config = dict(
    n_layer=22,
    d_model=448,
    n_head=7,
    n_kv_head=7,
    head_dim=64,
    d_mlp=1216,
    vocab_size=2361,
    activation='swiglu',
    norm='rmsnorm',
    norm_place='pre',
    norm_eps=1e-06,
    positions='rope',
    rope_base=10000.0,
    rope_fraction=0.25,
    qk_norm=False,
    attn_scale=0.125,
    bias='none',
    tie_embeddings=False,
    parallel_block=False,
    init='orth',
    init_std_qkv=0.0335,
    init_std_o=0.00504,
    init_std_up=0.0335,
    init_std_down=0.00504,
    optimizer='muon_variant',
    lr=0.0111,
    lr_mult_o=4.0,
    lr_mult_up=1.36,
    lr_mult_down=0.7,
    lr_head=0.00792,
    grad_clip=1.0,
    warmup_steps=200,
    schedule='wsd',
    decay_fraction=0.7,
    decay_shape='cos',
    final_lr_fraction=0.0,
    batch_tokens=131072,
    seq_len=1024,
    doc_mask=False,
    train_tokens=784100000,
    steps=5983,
    dataset='wikipedia_en',
)
MLP neurons of a small language model. Each row is named by its layer, matrix (gate and up: input weights) and neuron, and shows model dimensions 149-297. Each number is 128 + 32 x the weight over its row's rms, rounded and kept within 0 to 255. Numbers have three digits each. A neuron's up and down rows have the sign that makes its largest values positive.
A block is one neuron, or neurons of one layer that tend to fire together. Before each block is what it responds to, as a language model described it from the Wikipedia text at the highest values.

Description: Middle word-piece right after a lone initial letter in a word broken into fragments, especially "on" in h-on-or (honor, honour), also hus-b-and, h-or-se, t-em-po.
L3.gate840:139101113104117156141129098186103173166144161124188092166170120191153133126060102113085160113187156126088139139079129152154166093130160118127109075139181112107118086125110187088130060147152109121161173077123137129075110140140131149155181074091145131176173147098109117140155180129092137173176097108084213081095097140167099118112135106096134098102097150090122139160124112134143098165170153105097086129127139093119152118093167104115113124168130121146
L3.up840:102160175167131140123101129136130158121162159105103131172183182138124108086109160109054097139165152150076100141054196167097150109150147080044102094082178122123132173094114097147144184129117146174165173117087168167076102126141143161173157097124159139169085129093129131142182122138150182128066126062106169147094106121137075129093141135101144129092122143124155223139139075132148130122131098138138099122098142104168120094157141089125140120139139104132
L3.gate856:148176130175162127142110115124151137120198162155100112112151141171146168134069143137097165210125114122127084150126128131098127092038152105117089167146126100087089105119143117076100126115135134164102128124190119133128159123153091141165087058131167103133139151125133179156144153124118071093185107123179126110147120121094124124191196095138040124146050121092126172121103147132109131156133149152124088154167084124108058180096138105088120119102122152126
L3.up856:075180089190133031104100117103152145181124128160118090105155118120145104029127180168112178120109124130112125142094143082159160125073107175126118140116093139098043144155033110060152129174110113128144111120122062147156090179123090107167143142131170135110097162131110068113166060116126154111112054112186159134129092165127126144099132112129122160100154136170112145138137137126167136098155146138132138101125122130149102190133117090142113139120150156141
L3.gate1019:075095144119054135057077106119144143169143138167188125158167118165130149028107113106140162106189121097128124130068068175158185145116137126109126111108106132141212115179115123125082148127143149137147143093124180168156119081134161151195157131074138111149166157137178153109135074173179152172109114085125135127161092140090124168114102165088146172138044106121160158164094171127147133202144118101126077126113098118117148108113114131127138104139136136126
L3.up1019:127094148115110139110156115111088088102172196148189139119195201140130088098096085124124133129115104098103122141108172203157107083115161129088100124128140107105145134107089161133133188150101164127126158100123168154109126138097132144116094091094194116175126175092139145092171152183196147190195074130117162198142161122111134122139106150085126137111111150103135117127163176097122079128097089124111068109127139067119126202126118115143103112133134167117
L3.gate1106:146128161079068172190145074137109086131095118116150113104112116083135172097124111189111121160156146105132121085044121161090140118098084128170107183074113137109134110176077121104092148145176132141118184117154052137146151067110148132117115103145151059127133175102081110129092108122177141112142106160136128113143081115152121156093126111152096054136110116073164100137134162103130100133166091131181139160120124142114109197086119131132111121155137163134
L3.up1106:110193105097079112197123102090111106148026113093142114108140169064144108165100157177112187148157139154132121104125156135082130138107109090202078141125143110146107140155134137089120156114142072158130188100194154134150120170094118104125108076123152165120088079049129087122092128192065118148173119146128139136145140107089142177109083099115124123110141156143153080121140138112143150087151144159143127166097139095149087096110137115165135126177069171090

Description: Hyphen or en-dash tokens joining two parts, strongest between digits (scores like 1-0, ISBN digits, 3–8), also in compounds like co-founder, Al-Raed.
L2.gate484:142153140220152102124074126116149125116155181070122103138128135134119101087127138164149133040099192119104109174135141138150101113120156131095173148137128107197121110100102099074114102107153133093086149067145126166151116166108108093159161094164079150151161108106133098127177153155128087170194155143088122169099169151141172157156075159083098110155124136076133101130173136157173123100127095130141107122099164100122122120165096121128146149121129094080
L2.up484:181166154155087111045112058239131133115109169057116121087181131182113169140105136124188100137183169132163123120121149129120068098149161163097188146155117125135150165139126084076136086096095149095117139106135126134150113140146125161161195119153087152152099150090113125163149155156103104128149087121125109101105123126152184133144053140061135084151058074136135135111198151157126205135160129141109166164165125130145124130155090109123144149132159072088
L2.gate749:123123133123087167143094119099132089178141132117191089139204145144112137138085136162186124158196106171104131125166138138161088106132157103176161133126142075195100130158036079127098159089101096099094124188136120144125145150104124128124124112117107210136172088155109081157140148103128127150146119125139104182120109107133142136229141147065060078106096113129128099066125106081120179148105177138120169113101154153147078151080076094173106109143114150143
L2.up749:099137163139096183135097085186163124138152192096150082115155124149099151104129117126170100142121113139147147166112189103068124118168165126102086070142124071131125061145137128147117121128155108128077137126108140150167101095107101121114156099121126162111179083170152086190143162146158115125136107122133121125110095092161147165125085127114072161161093127144113100121140123127126167143077089153138120082084151096175065098119154124171185083114170128102

Description: Second or final word pieces that finish a split word, often surnames and place names in tables or lists, such as Bur-ton, Lod-ge, Pl-us.
L7.gate82:141146139153163147096147124143171162158103133130051139144131144152110061113060109132131181124092196181098164122100145124188090141121128110123118123128205141177154180169148167143076149106137122148140167078080121154151068154136134141112148092111118151144149135097188129118169198174141107190155083139172111094123096135123095127148103102203110150150078129147154153110100121087089124133147179134097077126146174109154120158114067116148128061102107139178
L7.up82:141121104139133108160101157163094142084123129112179141149170111162153160143107155161128127143108146075145153117129127126201090159074167178137118157131139107095123131077098183113145121102118098157197082151122055131127137166153086142146108135069146091109155110116083142114183150145153145147139144059181126139117139113052151055161120161124099129087113091100101083079149128100112140143142150132117109114145139134175132073179130153111163092094119163150
L7.gate216:133127146129108146106085123169146191162134146126098061146166094152117102111173127119146152057173112137121155176151162107130114147162184086156118128141096133138162101191104120172180078116159113159120154119151123096168119118131165125055101096128124134101120164105158156101220142133118120136098102090097108129144142123125157127111110165082085111145121101121169165049188158129136102137172143123141075086135179133092134183173104084125045122180088100105
L7.up216:100107130138153095094113093131137187160083128089146055161183188134121129160155142055130102123107091177131164120115124125145107145074138107139136189169140134151167127134116196099163123130133162131123189104092158090132137174138167121109113087170133143087112109099085153039124107161148161124152182121112141140170128108141179164148131120150123119121133127109134117128104070138139080047155144051144109088082146107117088138145178143152058128143078162131
L7.gate915:142078127145105095071099141156116112131142048117092105128142108088142098095148138114154184193156141113080110151136118144106090181119096141084087122114065149082155113173138120124109048147087113083135114151098152156146128158170171130144153037087074199133121142158128165143158186124084154127142120119131106116096112064141152114099141080152090160168087109082140084152165144147157049125138161096123151170134119139125087083104177152128132117090113153127
L7.up915:090062129139136112188099181132094136125137134165126114147167139120170166122107112090127175123134092146132108128119098122138115095120112095149148091158146112071110127161100134123135099125195207128163162128141177147123118132122144075159117154146112144172094141195107106138099165143121137120116111082165181132151179099132108168115083117156098136108074186191120143073098116122090137074139109099110093142114096136142171209126118100133130131088124177142
L7.gate1005:142073171163119194138142087127119102192047134119141062139101149087190157115148142136095156056149103104136085088130108170125129130092052092151123157175153119162175092165078154148114131146114131105210129154157135101131128136118116098159079156080128189161161098092114143113176112162100183130144123085144141091097051079090134145088104129129068127135137110138124101123108085165143127090141122147168144094097149156096154121090081069111178152073073133098
L7.up1005:111144112115136135158173143152133144136113149160125098196134135124153130167127122150185171125119155228119118152142116185180111106107156159191177217172107163197133112109134143148150167130107143160123121117119093068071156111169115160079156103116123137103127149129125120150089131147144109121076138104127126139168115166134114101124070103127086123104155128154120115079111121073133076131142159161193146100131148145096131133148123086162114070164185118093
L7.gate1011:063068129153129164120091082125143169214134168142159040145112170099146103114104100163061150101122128135152102195144121131115076194132174180101139165137128113110061135184123081036116125128110054167180081079090172160094192129113140158143064140110057128157142109081108170104119128171152158175103089177112143175160115111167191154085122094125141084193152160101128090124099096179185079198131154164128138126168094159157151121143112151112085111137119128107
L7.up1011:135172129137135123101109115133158193113091133136146169136106093144098115144117133156106066082050203111143170066163121153104100154089132127182098096079078146141101100149128130142124083103124122109154108127119108059123138131121153066202143152110090121122058125171111130170123129151077127114186105145111132079127180179085095139121168120067138124115122116163120106143120122115142155071136151093126114140098118186061102162139136121082142153113142117067
L7.gate1015:156144121069104124146126112153131190103071123127088117177184213173121065163157168127109101111115156089152098164173073108145150165162128069136111173122114106173176106128131101158148122039149093169095118177117100115159143147137128142151109126121099127094169072131150082161155104187095119128099135093147124108120147127139123164122098139073144164139104126111174109203151088084160209170135159172163159162120075176061146089131088136159118095093087209094
L7.up1015:083095103129078116157087178122181166148121128096143172143136128124102162137147140130162096121141144160111139158118145163128146152122131092156100123161167164190106188127073132154149110110107110144139121101105129132148116104139065095105125110139153166137174125115117145141044149132094160142083061087108145125140143079066135081170063054181102057163152135099123177106136117105099138171128078175127156137127126130105104122125152179134163162127142148049
L7.gate1138:158135075147124085154106142130121102140103138139110107159150123087163093195170115112084143146123162133130176133100121094141109096093134160158078094185136111179194094099173214197140126089079117052151095100147113066171165118173101101189030108091102110091131125108149168162091145186171127110068060118083120076181167151152071124179105170144129130109121130105119186130131107117161106162125160211090121183129161129143133135160129106164120132104073218126
L7.up1138:199132100074134145133123133138123164113147094129082154117149121111204135165192075137118124216135113115115167142105117136176097124127137130133079146118152171217126094101142122114161121140121206150190124127148178096113117154141125116158143202125108224139111128131141182140161129128131139156145089130111149132165115100184115140124209123099094108089133132161156116137196135100150122121126075143098116082109092139120144131159105152141143082141143119139
L7.gate1201:162145194167156114125189141121114137175157046130103122097116111174188127177106125103084153104133079140157065102092160136074144125147155110131089145081151150135092130141187113109174128218064153230077217128166130116147090160140100143108197126100134129166109132173203112166142106095122111145125112091127125152165144133127193103116085098113091071169159115118106140172130150100143133170093156122089128096090091172208134066140106100088129073156075185107
L7.up1201:084100155139133130120105094117180110161141109163122139144147114053117137201171086187111156128133152129138146137124131174149121120161179122106126120175114144103089117096071120122145067182129118148133124162118110118164064132161158151150113109136103129143138126180101103085112148104177137130088161154168143166159117106069088166149137174131114116162127137160145124147152162117134076080130137158194178180132143122125186186151177153162148164085100128084

Description: Subword pieces that complete a split word, especially -ford in place names and surnames (Hertford, Chelmsford, Clifford), also -son (Johnson) and verb endings like -ored (restored, scored).
L2.gate432:150129126108126136140088084133136150135153156175095143153159130135100101095137122140140132118185143100131089170104153169071123111155077180152097129099148124175072097127176087136108115149121091121123136135114169131073162168159151157148146164053139128156127168149132122113132103062113109108110148120143116111116110134177128161102170140113083151099144176163129154148079152131104195079146115115111163123101092183081147136102105087144123149110124162082
L2.up432:094115110132135151106091117176153200134091126145118106145119053103139201162112099125117144123119129118105116158149037085165119092095097132187100097139105165145122135095159126123137115107143138213175129104147135104092086111057171083110139117133114154047089163149125157164150099161128122134178142152084086103135114116079139131118137144130090112096126094129126123116092161097171114127124160189190076133128130141054104139191116096162196138137111119132
L2.gate576:179140131159051080118102106155123194157148157131092110193076065107134101172138071159150115119117086173121100172102116149095148128143097063139181081093159146143083157171194125138103095076139136137118141165139145119181121125164185141122103075108103173122092179124142183074164146051130124175149127132193152117061140106168123145099139163112134101121162130136144116135066146132155182076104144137202181119144102143122080134105106125139107131118112159117
L2.up576:239129158126080113132081118153128187154087166118089120176082069123147100157146129155098178129113106148121135136101092125080133159179081090090149050106148152144129173203171161133105117048164133105135137124116126124150056129116177139127049028185096134143066220129123172083168126062114151146131124114152142130067113109155143154140110099119128115111120157150163120151088122160177149115076137066145154123124126099130078151115140108184062093133133145128

Description: Second piece of a word split after its first letter, mostly N or n (N-ed-lands, Mc-N-e-il, n-ar-rative), plus similar splits after a quote or bracket.
L3.gate159:097149129139137086090140121116172146148151123071186107136125166109132178155096137125159146183110175118141134132087104092147066164081119103131149098197139116184078055116188135112124077078082124125133121132130090135119136085134098105161132165110121127146141088141165120100130082136134049133076157154119115140189147125163173179164178114127185162117151160067141164107118190107127143141138133147128120084101084095175188083104100174141108141113116140118
L3.up159:133123100157143105053146192122166110109156129105159137081082136133131183117135117125170126096146104145149145169119135185141161126130122050145116180113092168104105120125168116156148133090039110127131092155240140063165124137148127096077133190120164129040106091143178156069105095145121114167120084100149127146100133126142192111158098081132132171106167160074086117157101171104091172102131129116152084125057129104189131119164120086135104116090130146137
L3.gate723:147127186110114044123091108087175127110132129172129129082113122121087148129195027133154109088182133138124099089138097138152107151121087101161169143108119169085063095130112109137117190116064106072073162086170135123168143119155059166105129181135140167181105045150183085152143057132167132096095150133087134147095096113128122136093074096132123165114126127084153075124118164124160123088152130095083052087100092115117139166118125130138112102136125147133
L3.up723:156153117122183109131134106078063138063174146138098137112171108120107124135126079154128141119118140137105125038142144162151158104069161122149121160130101151095110123241123113115089152124118093111141155149093077172146150134092088120122210180126118109120097127124188153109097074120069168114111107115139126115116082122141141052110126104142127102143118146104135110114178097142122164081118131146132168188128088112149070124180195100163125180127114102142
L3.gate974:191158096150128086185119137117180144085152052102113107136143164189146103172170051120101177157122099148102189164136035137164121170065121066142115123166099143117122118107135162146061095134122096094214098115125174146112115085125095114160132130072152161133156115134125091060162117155187116107119083103159125170133141171097161098100085144127096176136102145141167144111129176119140138128128135149170142108102134141151160102119109132133073154099094105117
L3.up974:105172058141178064174195072074144121095082116106140113129101214152135134193141115174118135159078114145197128085128151173136151134093127124122098070138120144113116044094169114152108093124096105074179108190087151144150174136122135127103111133091109122114138123133199075130100125122096079128138071113130152150135155171092107122134101078136130153100159146156179138097192093195165099068126128122142108127140064105185151160139126136117040125086152152147
L3.gate1120:134107113135109155133147134127116169063173187146088108187110178104144168166123123175092131196084140160139150100199155177124093096079130158124139088089129129128111110109125116104117135120101099103144115143133085135176133131124128065129162136130130141137087138128147097087090079134148126170127122139132119107138116121103176134173124136126148179143124190175155112066143109164140121157119144099180113116138190123105125092082075168096099167151154117109
L3.up1120:120173112158081130144150093087134113120166151125114077140129161098091137146099169176073119195057147133118151098158155174121118107147144171139155098067127159128157131114159061102132125122133146143078144150181160155124119133114077065137148108122095141114118165139110127124079115166139087189160103157114169096160154148105164150160146117124123130169150171126150128103155114155156120118096155088150088108080117122106145074095135125111087205158136085101

Description: Mid-word fragments following an opening piece like Th, h or Sh, mostly the "let" in Athletics and Athletic, also Thé-rèse, th-ir-ty, aph-as-ia.
L7.gate96:179041148112122169122101048131146116102097148123090130117157122113160154118101192149135095102131134164103118070162076121133096125156154113144113115158050152118162115126135133101173189107113119140136094071094178143120138110108101178216096154150101161135126131117192146126130083085144096162095160160110145135131083168082156062172111129099101118154126136149189140068148126205194047158125132122145107049096124150108062120128160068163132090104157172079
L7.up96:092032140122148134131169104166116119148110147105092059135148125108126088126135149156131075122088102106136093047135105102133101123165183105087061063108060131161125072100117146124138141104099112172125144102098165181171123102149131183182124123115143120166119149146208133128161100118150125124106149114141114161131040156112148101150136149072195118143140139118145123140094100217153040115120156135095142073097121145143124089122075129149167102125146169096
L7.gate158:159112168104153122157127127127144153145105143187072134102166159126123054153111142161113176069146106110098143135092119121098123165143123175137122177076163078094127129070136129179065120170141151095144113159179154154103105065141138181088081144066153145069132147143081164112145074188157116107165162115131129087125126092160131169114136064127132205148154084090143120117149147174122147130108099133136125188163164099087108034154121114180145108106157131119
L7.up158:140113171045127153115167113124124100099185094167103120108124154164159072196177118152134166131144149096099110109135114102114125118189058082126164069165206095141119124109191097097133144178177130117137057095156087123120128138072113150147064213149124157115136131104092092120081102184124073148118152140090127162128146148185117187068156086135079154189165091077120169092148138172124167133149099166101096207091188132100161090138162153162089118101134177134
L7.gate318:148107157094141059096059105105093184147142111108106118143168109083139128147106118113100133090112096117200119126136076119102103146087136141109160117136154116158143131086192068140121134126097163142112104121170161118100160056140162131059149083167112155167125172122085109127085115107077103092127133133144094153156086112141102161145076143114083099149066137082146124147119122130137116115158168139092130155090103142153143118149166085110107166124141147171
L7.up318:153144166111066136143104138068126092114118080141097147140039178080101136112076147177118122137108125142163097145178156077147090159115140128080098151154117079115089148153190183095131154167196119195138156082158116133124165121105186132138189145149148133182167104119140066144141118150129135147078099125139125110091174093073086098100141144144091167139127142140081095107084165087122104060134144084140182125096139065154120121033110163140020117135110131124
L7.gate339:125083143065086153212187089134144091156093122133141173165159075108139129131151106122148127134116136117159104125118073152059175148095032153082104160162127083125135170059178152135153073142137114160138154083122098131123047094159093167145113098124098109135142189111098087147125124119193088133163155191111119195192133122137054061168138075104132116185070124120098100105091183171086115141164165095130167125158161131109128142115125134146061125129168102103
L7.up339:130131133108130069131125112117157161047154091127119156087096140108073138113133148168219132137158135145201192151152113100107133105099107099156097114155141119109189217166117124210120149146125141109144132147109096149090171104097082108118143172115144120102175156104173113131074097105120114127125127108077222116085146167129147103128177140077161159141127155114134103150089076148167140153181135048057132118119144194075129196155125122139124165152102093092
L7.gate434:120117146089161113154085168148132135128094118130071115039150111133155089101143126125140179108125205151080142181115096141100144061147135081105050164154136083138135106129132090109148136169062084107102111144096140168124077143133127104119112111142171147203116119140057139127142122105078140160118180106141232100089094099159088137139115120153136165183099096093184152143118133119136109141151150147170104132078099099145182100126115111168118120117126094123
L7.up434:121147155165177110125141133079060096166118153070144151155109138135178089096161133171122151107083129118157129066143128077137105169113136148207088062165101126132186150100056139138163113115152086110099140101152164107172154098129145183124116137119074116182102111104117156124130146155083157140145129136155143132165154117120144103149103129191125121128117152072157014095148123132165114145117124097134130127139104135126147127127116129119117064072085125123
L7.gate523:149101195109138129179146131097178169129170091182125096171085162057174093170140106154121128137106134100120150141110071169095153071101075072117070094133194132113084080179064163065150133162112126156153117138177151156147146109106149137096161134110153062109105121096125137170153160100133123129097115136147101207111095077082072129124163117133128119122139128122101058120160122174155081197084109145070141143096156126098136158118132111198109087116076106077
L7.up523:127155140103099139116109122183146168081114195165103180111086096166091093143096118141138133095141127073161150155202127131097105205124117130107057086195089160108159121170161129201134065164158113179140138058133087144132131129222158121168130147095110152161162129090101124152059137161100101144132158118155118164107126126115070114110132112144130087161121073176177098134102123144151099132133157123127080132094165113159181125107186153146105190108170167151
L7.gate691:180178104100111215159160126132137148077127150155134146148178114150151163107165089141100106140129153098170097096156105138171087152180174088162127126091108150127128092146192179147124110099134096135125134142142172128135196090167117075175112117098151143144167171091119144108056153132152124107173120111096141137183137035198074168135092120154131145148122117156111176077156146090151116185143120095060123147109132148064128150170113128084158142166156131136
L7.up691:106129154158110136105066145132129108162135100096151151084176182118126103087092191130139144146118083144118121078172107214184165109159066141112146128078113034119116133128076137102100125150149150128097081113147094138102142076106128136168158133145137124130106124082146151143138135120159176127110171183142117180142106059117218101111141109123162159152041127142202107130082151119121114075141181090148149113152093159162148125120178122105079133142188152212
L7.gate1170:123153163090117137101173172123209166071100138120140087149122124150150137144134135154108140145104155167113008109168110128093128158105123156151126154130179102085132120088182114099135102122184136129154130135097163158118186136127128150145141113121130157130078108106130085171124169107099094142127121162167143140147196104160114064107103182086183152166138206148131069111105206200153150133117125091149132114078180241187156126143136157180094169110073136099
L7.up1170:126165178070143118067136130128079094107124142162123165070159136124121161078157117144174149167082164115152147051137086122195146148091103093133059109066147134082185109062114113103129133118120083150149081146147107155090161067108145143107180127135171114097140144116129145095118105112104145135116069155146190086132099167132091099115180150135142089120076141121130132120109147063126134108139082120133097161128145115110115080125107126179125116148122109184

Description: Word-internal pieces right after a one- or two-letter word start, mostly N/n or Al, e.g. n-ort-heast, Al-hyphen-Raed, N-ether-lands, s-and-stone.
L7.gate106:085214180087120162103142065097106124100145082114079130103135071089086136143127144143154149141146143129111171106114147192137165120077157111144149197093131093132118137114108153108175117133123164121137104079222162086172128125117052203160116131137134072125046141092170097128133097128157089134118130125145138111176137094133196154143109183117095156082136141171146092174189118178080171098152143145149118109094096168110132162093157090063138062167165076128
L7.up106:189124144087150122118152127134109161077146150125194128189163155158110157140107151130133170116075120086080092189096055168101169174146133125134134129114100139126150104119120100140099088170133118131072120120165101186166097128117115115145088156124147157077124135131110143101110060136106115168152181134072134157163184066133114206110075159091114143086116121160109121185112145092088134140137177132155154131103161117161141156082137111093153107126134147190
L7.gate443:161172164150133108176040134148078152104117113134107111101151102122172149137131139129139144168115082188125144147134101219099103119103134073099145188182104084130148160132106153171161103147138111111116152141101188151127113073104126142112102103144141164206165127170075160117182111164120171155083089071136114167136118118152137165163106133134122095170112181000137128149128151118130094116078152140128138140149093090098115074118136108107171148125100136126
L7.up443:127115170133121086172096106141061117164146171095087140142084116136178131142136120151130147166100150090080117179126068137107098138098080142104092112119114150165190084104072154147110103140093139091114109076120125115111171095165138038152186106151144110115127157118164166116168153096152140108132146144146121176091110116150125128115107118169150153153128134114100133075149180136181161151137116140149141134079158187143136125142201175128161091134074119110
L7.gate466:148089143107098187136156136129123125113111128083141145084119194130114111099104110135156129120134170094185191147144108104122120078128153058145077139125148166130148137127154120135111054163162137162135165134137112137096124121104019173153138106124146096124099103159129173157119143191093129196127188096095092078112154129138122152103125189112127093096080105119122147143190143112162116102166096150129074052143095140139104063105184126117046030135070099125
L7.up466:066128149113085142055207111131111151146100093104155125114093143125093098112150107101174115113104090112169141147138095129082143142097130138142085102121126178153162121119110133209078104081140151172153148102121128118106143101109133136145113095164127162109125123100133108109075091134129058083129117138043157119164104109195128109113127099104089151169092128105062169197140174139109132144114171115109093144113100101139164161042145067097117112161133166162
L7.gate497:160112084069116209125099153137184102120174106123143124116162092209145130119105112070122146186160113101142102169128117133134119117193164093136158166093150056144107138130125079105156115137106100125190132142166114118165150083095164147120143146131091137176168026174155137181134132141096071066127127150178078136154093142103104187178117105139121104128125179124132157163164131084129164119064147129098126148124126116106099137148088127123142109150128098109
L7.up497:085078129141232150116139109127100105101115113162135157171134184141145109092103120184147162156120136132113123114183092114191156145082076140133166143063145109122111086211133133061141120132149189179114079126105156162130129112101090078116154084158118073164095141155134163095162091099133121148178125158159096093131193139135142122148115138135153157105169074091164119117182117116154108169083090142111162121093141105151125157131143154111110100136126088115
L7.gate878:190130131047110120129194128148120127115126125111141158149080142125196095163106160152064123126123090133096107059166114160164162148125167102138152113174157156114138131131108072147090105103186080136081162161139184099186077099102167132145115114108102186173118157139153137133165123135075168105134136102172193152159097137070122087044143109128117118131099169114115149160099148146170107110147096116103099123101176117148158138128138136151086132100099120185
L7.up878:122170163124075198178116110118102179107087187134148150115132136144101157115115153134042099125120117081124101159189185187116120128098158187169090125157103154159188126094109124109190176139124121109158116110110152092119128150128122123204087122145092168146107201120129105116040084145130126144095170139116184140073110164059142142130120088103099118159087120135138136114168157158105144142192144198100118086079091126087109138138161101103102148140145140119
L7.gate990:167109121087131126189124107139154171122143119095092098171152139145138088061133140146099120133158158087102056177159131198079164179084152172133097116180177096087134112110130137112125109098115138122089102106110113123090139157130130147191109082106144112112133124148081093124193181116098099176141116091121150119107140142153148132094149110135159147132176158186090108149115127140101088164105153173097114144116129155111143096141116150083123145099114094096
L7.up990:170102136131136107162138090134119162097169116108130135181108077153131163099139069058137115173122130108090127138162100160119153122105126160120133141182162076146119124111114151163134146141132134136102115081197078137119150158126111050130081140138158077141130140158113147162178107128146090149168144128098109152143160120170159127168126116094147103112152136132106183123140131111207152174183107169131087162113140137057140144166115141136128150079099015094
L7.gate1193:156123124118111115130140085134177131140087153127108104121167211099130138173151193179156134081083122174170146114132067172134123174097172143054116127193085075104121157057140115128173156135107109109155158049166112126190129130155116146123138119099151081120091145152142158123123126123142182128132151119147153103100142169100148131131144098107089099088131121128112158132115215147127120128106053191132106117092170109108117117134108111188161137118122142083
L7.up1193:099103176060077138096140132105093145148142122061162154112152132098121130132168092099075141095121116103076097158128111155138113113139167078091111133115226116057110131106098164148149099042120156124194120121175104130126152150176097167157160133119063129111129088118100142104130169128160062117113085160149148114101121102192104130121099093111090132108084141066129140167155132100060113136149156132135123131157094112108103145135103103095140152069137133128
L7.gate1211:093084153132119173077128129131126128102161120118159132108115172135093062106133142064146065143149113165170114139117126094147136186139141141124173168162147145105121139183151113165189189115116107072165112123136149146151090152102111081080149124137158106117080109143139102067169136112179144137094097062070116103174114133134099106100093146138164139095098171101133119124105120071099097142164129111114123141146151086126084135160193184173143171149127116125
L7.up1211:142104129183151162110157105063185159127134115148129049157205193119091071104113172138132137117149095165118114099139000142151144093087118138085102158115130127112133134151115088174195082078130095110192128127153118075113176093174144140142128095093115112152126159082153179097154083119118092164132101078096125145105126113140082084110114140122088146121122154179140167153072107051173199130115132128104153080101163114083148117172149097167136146114114136081

Description: Word-internal pieces of common words split into several tokens, like m-unicip-ality, Be-fore, H-istory and fore-ign, plus whole words such as before, following and call.
L2.gate310:167130219162151113120131138080070095096135167126093125152077112137082133139136194212126097135115122144080091132143165110091139180097096131116110150188143163057146127136137072140155124105136112149085043152090047103121088126154151154159139106151178126052163092116038144151120107116115127133162138105099173100169074110077086072143196163139124144134135156118112137102154091150083137135090130149105117146151063085174134155097112120146173088107127133124
L2.up310:131158112125116154105132118081092129124101197157160080097136149038122096143107097165161155163110101201092105123139147166153153170158081155120180115179139153092157127120126115155156159133138141143136117133126103103173136145115142175117084138123194097097150067094085089128092103149064181133127143108093124128084125084122032127154176147169121142124092114154138067093133084114109082137112126168078085112112116145153139090111068171155152084096132130106
L2.gate784:186159080138150133103141102095140138139170089136102150113151115171121102109077141082075165072149159138109113122095177085146129174130135132100123135157197178110193080166145180123100148143146179156061095145134075025171124148100143136178163128138177126113120130094128158193107184115106113108193095144111151127113152201162139130125143116153180037127170140165181140157165153128129157108130171113147159084150105145126074103150100138144177120133183126159
L2.up784:157110156084096172116097140114106115134132170142122176122103100121105149112141169121099142193039144138207086063122150136186127106129130150108131156092148160035169167148126091147196100122135141182074156133148122133146126101149145126168142111095153144096123162122091116132123122091093160195147110134146099176153105180189131140137162138128164122164162167138142139165095083079154141162180134123081139168171104154109091139147129128167167156162190111200

Description: Fires on short word-piece tokens beginning or continuing a word, chiefly "g" as in greatest, game, progenitor, interrogation, tougher, Corgi; also "." after middle initials and "re".
L3.gate62:117083150122129137118152141137116145137160170163096144114164178104163099182131133195050125152113085139111120091100172109132141127092131144147155116122140163106116143117152083121096170133097105118125128095070158117105159115183112143116105120136135080160080077147114179057132203170065129132116107145152132174116127126102193117198138151147139168196121108107099111092111193135137143113146158135162073128105112154097148100113138183154183160126100101099
L3.up62:202160108177144154154214096160153164133177117131090183142165126112152133161116052055174152131149118118112166140070123097176102095095149131132121164101109114165146080089132136173095108133102172182197088086122143079106117118134097128174154073182100198131115125164086171192103131071153126106194101138111121143112068148091154130103094097098114105111115205124155146136182113071113126056115074102094167129149119150134121198136157083133115136130112138109
L3.gate81:114125127064113140149118073118190127126160149172117128113164199146082103139103116154105187108052124138141154087106120145159133154101118096148102122136130118131123154104102148162120125159130103136121133154144140151125172127093102103111111140080124083101104140143115176037106162124135109109123145163131138102133092155174157196148183097116118133167169146116126146146165137137167176133179099145080121171092150084129167138081161196142165123114055104132
L3.up81:098187140110080123107124164132134160166066186105146116149127140156142074142150148122164122172169135169156128129133128147146121106129135159110129065155107188118169138149135073054169128101102140113107112195090197174128152184126156140115134122127106104134156148110094133140137095098153168097084088096147144183078124106142164071074074146184092147137116119129193152140103111149109060181058101092159130189129170181085141152092096119129106082178118122067
L3.gate721:105164180092124050106147120196119127085148110139086170123135084051114039065145086080174114136154219071097137074167135143127108143132126142118102162166160103132093127156159115078142111180089147097144128142124101155091116114146102124125107113145065145095133063168145140142166109155137117128108139080124150113120114200126168120190140141153148130138060076162114121095127186148083155085135087146144121124082101113052161109169160137158128153151184071133
L3.up721:180176211115129115154129218128128080059121130151083127176128123127074131140133124049181153103116172112149107136155132066121097134146168160131179160100127115107144081140172104129129137154111121193081127078181105147132074132144174086119108129118096111113189102141150147097149025076085124160156093113118155108160114133096102131087070159111180128095143128089130083154117124101139122084153128177114113104077108165194113130099124112163129143143077189164
L3.gate879:096107174233166068151096111135083102126185149101089157179149156112148115097134174121159161083165082179106120133084107094150096138121145097134148146166075129253115105098078118092142146120103108157141167123064134224080172135081165094085115166166144108118123082102119120114157160171082157110106131113129113174101113080112149147158142126085099121148123128089096131143096181095075156145077172118165098092115129153087123173149107115138139109147099109107
L3.up879:149074165112095132113148163133065145106126165083177134150135132170096124062092164089123164153127138075096143076165104130040114065094156200161106149158111104202136138148127143121134145190098151130100055066172158061091149134090168144159101165141129144101106150119124149146142059108170162162115173123119148125083126118129131100111139116075120064100112107152143135145124104156124200126086165165129148122120116112115163164133161130118187122121162134161